Part of a small language model's weights.
Size: 9 layers, width 384, vocabulary 8192, 24.4M parameters.
Architecture: RMSNorm before each block, rotary positions, no biases in attention or MLP, tied embeddings.
Training: a variant of Muon for these matrices, 458M tokens, 7642 steps.
MLP neurons of a small language model. Each row is named by its layer, matrix (gate and up: input weights) and neuron, and shows model dimensions 176-367. Each number is 500 + 40 x the weight over its row's rms, rounded and kept within 0 to 999. Numbers have three digits each. A neuron's up and down rows have the sign that makes its largest values positive.
After each neuron's rows, "fires in" lists the words (lower case) most often at its 100 highest values on Wikipedia text that the model never trained on; "fires after" lists the tokens most often just before its 100 highest values on Wikipedia text that the model never trained on.

L6.gate706:500492508476477472466481492545497483504453505547510547491474454437449454482526553546564472466516484528407494496550483503523548499475407426484555581502480530499529527414494519399555531478531457493459554503471347553491487467477490484503507472537538542516502514497568556520483565410497506567485527514459473503528471527510549509555581480537475529530493539481448482511446558490481438541523554560518474487497484481549507511540471458598502565425587543531508557482508485509546456511489393477531459503530553595461448473509522510447558431510515524507542499529530523479514504466480429475
L6.up706:524480444493508529428446531511480539568446499480531435520529506532587445448488490523522514462498534562477483539546489517532565523504527445519510484506530505543469519519458564569527541489499519509507438462580475500504551458399484453455530480461494497475556486502516510498554526449502458573511577508557495488485467468483499478462522448530512538478514554527430418489501538519482511508523524558492508537429517416521580503475481537535463494532432533499533523406461517525495574446525476498571530519520588513477480497501478562471571500539476522503461486498549538501533563548537496507
fires in: "the", "a"
fires after: " at", " in", " to", " the", " a"

L5.gate322:507560497508428574538545471513556438430503475533486471537505521504418531586516529490570545502549543517451447417504534531488555526460516443457565544505538462495463544484477467500513503535479484465552478542485493505459386514542470521538519482508478461519498442517468437578523503510525559520500434527539560516404461548536516506534491491457493492478445477418484419513478485560409488553528527495492530555506477524530495527582466479505503467560518480465491468494467471527464563497495398517431527544476491508466474512454551535453561520541531523464463480556514485506533512477435511499
L5.up322:502487486486492542522492533470418511488493538550440541494586479519493508436393483469419521481531467542539456493478490469543420517458464494500497502521488516498521525527483526491536467478511526558491492494517463486498481542528447600542502488552493524494523573447519595515455531492534502503485548502466502450570428466483471362482563538518561502507502458532503498474471464527532491511517466556437453462499526376466500480547494499504502455440498537541546546455479477514505492448451569477519565484481513500461560492496468504499476494493477550495527463481511506481461450470565520538
fires in: "the", "only", "and", "as", "even", "just"
fires after: ",", " of", " well", " as", " at", " was"

L6.gate908:518526498467470548391473638499493513518552504495514488587482522513538444510483531447512534518573538485511460469476463540488487484500518553522470425516528545496514543517539505529487477460517409546539536463557497449508492506507486474580435524480546575507525507498525462429445504516513513436538391505472454579510489472476463448505527518510524540457503512458492494557450468441497453538547495403570537536472455474448495558423465480429498525479461532509452479502470581425453449486582489488473469460590532455491513532500453507485503460563450565454471427554492538515515558450520424541
L6.up908:497569497539563509490468508571509459509599535494505541530591561455526534484454484542545530475497508589474501441455493474524436484475448472456432495552494488495529517458471502554531527507431555539433522426539497410469499589404424468518469509541509558416494548513542582491519549477442544453495457469498480552412555598453571538474468520465488485443394475438504476474498518558469494529510511564515533547523490504481569432522464546527458547501498547518501506458496503558481567493455466525489525549470513582446533520487494517518490486485522522464508511553526501420436445519476543536
fires in: "the", "its", "s"
fires after: " in", " to", " of", "'"

L5.gate637:456426482463512524551526514516456549493462426463552528488491485506522497511574498519492549482537434475545527535534479566568527572411566491490494526447486437430480479589477524450480509571506505669511476497462511493494465478575494540439513457422498514476475538535406503530503465484530470575518506508449452591466569520529515488492468511506485432470460485555500563478498477458474442518540509431494485490508499417560505454527480487579505491508509427493486526605525498529525550498550518548478480484481531501489396517470506524477488551482435592507501538525387547499530508531503504560
L5.up637:456471501466545578562536544482460433484466466453542597421468449518453434503525469523480505508495505514489445533437511483521516430444483445528558562493447477464559542506546483493526454463503488457500521539463596531374445488412505519499504447501538485511516571466477514461475494537516504536491511450509485546500536565471504523401519547502565514463514528486540571538488498490496428511560457490493486495523494494492459497539472469589521471524441456464525516494589461486517470517516556473493474503518551547507478472472519500514502475445388522491512583547422474448539535468450490485
fires in: "100", "10", "1", "19", "18", "13"
fires after: " ", " $", "1"

L6.gate1449:505488492514473460449501529559523472489511550447484574521490479541499493467456489526446514514562459646518536441506525552524539521472514493458447522435559461530502508537435531482466516531480554467547506508525542496508497550456513486504435469502610527481541490450532519451457462468440503490549505478576531555546453458396461530493467454484515472492507497415458488537531538502463481453549565570493490538523497529508435492537560542519417524505463512440460455473532451535410515471551460463516510450486527553447511563429524507575511458535483534548531503449553444475529509605463519465
L6.up1449:487518516458569504473516525545420476507486498470421530537455445535536512493474469502509510489534450505433470488472489515478426512464537528423540510611549517504523519528429533541476469500509472485444536493414478440486487519470536477463587528524516477459543502507522525520524547399508517540530512506495406520462480480498546501492477466603542480458451468527464519567435519505533517529528521542462482513451472486469488501526442505549486528546457530519486482445513446534427479460523446487549518506531460432552520549478564526510491457460511421523554452503533489429510493533472507518
fires in: "the"
fires after: " on", " in", " On", " during", " was", " with"

L6.gate69:473520489495506526558423487517526479463493542449514491498558528508508529503582442557489432419537588510510498448551520501559548532462472546515514550517517455477568487497456512584489436495528576452494475523456488505538544574433511448511472446512465474482474525529556519553484501461445438442449383493599530500524481457482454416500424490459474570528514501423491477528499501456560519476474500513494437547499540501397528446476550515484493534498501564518531516555454460553484550507512453441543504467471500523539532438456509476563525477517480537483527460539531458473549552514508525519
L6.up69:472505536429545546462496480509532501515506545467531493577492500473567477555553467496409464451503500555519496483571523464498531464484494519491472494504527478560429424422489485449439539478507477442468452456531451475534416493487486541602516513456438453502492517472476548494457483457553516573567550531508497506459529569505453453591501471398433508546462456483485526481518475508533498540500486492530465469439461532426548527503489527514497583521508509457540484507534495528472499554544517465470521557527599494459506529587547470484447466498522517549556441541483556566495517556499539504
fires in: "the", "part", "a", "great", "one", "no"
fires after: " at", " a", " At", " to", " (", " was"

L5.gate747:518465503473438525534518404435539557557504472486492431532488503566539457536499467490520530414472500488481468523428505513418476545482536519562474473486450518421467497483534499532534467481463549507493412523554473527450498593544521538499457552531525449512486432517483538506460578500586567400537478542518437423565517468453550482592470574516524511544511476502477485469445509463564480546560471474452483519495465521382488453529459481556565509496501477556570463552516563560462586504537507517412538514510464540460523536547602479480567570450495536505541559535500554476470487473475494495
L5.up747:491480515471506499511584461439506542557476464538418484528473520551476504490488525536476485478496489462503469495503518503462543515466509487569506521514420582425443539477468546443538569507512445497546494507493469490472529591478449571545451503504465574509526495511471452541458498501583494461525539500497464455531514499560527435507499560517515500564506490519493476517468521494503539553523543495573510565469460438449472475517483540470594554459499439483533523505491528483435523450484501475379516552480470527492476500558600543459523502500491491476533549521541511543578529542499469472
fires in: "as", "one", "time", "part", "result", "it"
fires after: " the", " as", " is", " a", " was", ","

L5.gate572:539482436494596479544617491437510509464534474471475480490458467513466423556538448518478490511452554487505446481553413533488500500534495502514502451460466504546497523490443529471525490536511520571515501485498435507456445437533460491451533527508361532562452497505453477483509514500517517493501469443477510525477430485374547563533486547441455515491504554450538456470491495513491504457552507573496514469504503470478569439513425514447530517482473492483488536437510489477530451534559476565492471464545437475512511500523480480501545467416483497485518536561440495544458435543465510495
L5.up572:512473529478514466501477443499500508480569496503467488494499493502454490505430433527419570450505475500523534492473488576517537512499479470438514574550479492537552474507452457458482482540458506518444551503538404525529407452555517548580526486508535472500534465464551494500438488495513464492501456542522533468500531434467505481399622562480471429466446504496477533459536444562519469535507521544479521506521463513494528519479450506420471482497503424512491495529485518469600486461517490567458572497543495523512500541551496568406519468465513487534524534454396502535544553482425509498
fires in: "and", "while"
fires after: ",", "s", "),", "."

L5.gate619:451543503545520489508531491501494547482469470578422517545536475517538500499482503473601464417454581573525527540527513500514440543474528538506512543493466491466471475512474484495473459491453453520587489498515435548514523500436514469491327505445481529443467573516441525461474472506488479512524538522513490544522468533511497468473442467531478471490542532433425485558542470488532477501514503532462482556488521456518557498483430477522555450470523534479506475565490487500532453544531466481482479473538479475557489499502480560503577494479504533461522512444521482422470545495497536510
L5.up619:501488478515540474493455542430439526504465465439467469474577505495597498469493454560522522456507521411565427506494478520542521525525499502515536563501545511535567457505463481452502519566526456528461455550501465543507543546497498534557517469557521536446485494470608572524494457468530407452509482634523494496559508486490468486560482478562528440485466514533531496443557533487537464523474512428464591566555438436478546539495565517473539450511440487516534496487432521564549494486459517497501497571492461505434516534529574488538495480469477507474493547540471553520546470485491520453
fires in: "the", "time", "same", "on", "end"
fires after: " at", " the", " under", "s", " At"

L5.gate85:506528447481559508492560576520485493572452533386527519575488460452519460497449538545395428571540495538445444482489473469550530498443485497393469468514460505423500517572478495476461471434510495566522431428488460443487559505470493528458419496484518533509525535492532550545539534495516515492567520538447460496487506459504401494486433488476498514428507456517596510518528507542406511493558509504538510506523474483495465495503463456468541470542430510461515552505519499488474567425472453422458502540499530498499513565507487453451524466457422491526487396549503518431437529501530507512
L5.up85:452541554544505494382572420482550540458527529431514505534505492460463505425515515499442484470502530395472421516510452520531535519483508374517468425485514466509473389471465453569487568511512564491501552449474498439518509536454512494526474457484478534483494435543454497500511501514502520433443506511472472505537439498560421524461456516401460504446573506489495453513427543517482472513521499460511532544441490489442551547448520471410515464475390475523492485501464541509516617560495537476418506520494549500435444553560553448534453461465504463515533468552486533477543475523523389509
fires in: "the", "his", "a", "her"
fires after: " of", " by", " to", " with", " and"

L6.gate1249:469522472454537515473470452482502587510467513455443581500483529540486393513530482563504465455512391567537554500532507474454549524443501569499423514531496398477492492522588490458442536491547477505564549488553469534450517471582469462432466563465497455500533525476510450487486437492567469490446501471479517490461514433494517521491488557580553424492556439507498538502500496496504468580446485522468500566452603465536473542544488459546567473454554575465501485512450459522516491507470480494501503511442516556451490475417509498472496529475461497542557430508526517504536451494536480495
L6.up1249:547496498485544517444563481502476485478476584569526499573479426540566485462518533460514504478422533511501486515524482641457503566462458491478519535564488515469520492531528527498553516493523466568556480505505510516539464490557579470452592508463466468488507464547546505427510506477526540489530472503497472529547520510462536512511476427473507555498559424550520503500556523474487459507521469462573520519482465498516474454386460491539546531444583469478517510575510517438496470479535570530434519476530506481533521512452504482492547495530454527589546506455473594462508505487511480482
fires in: "1", "10", "12", "14", "100"
fires after: " ", "/", "-"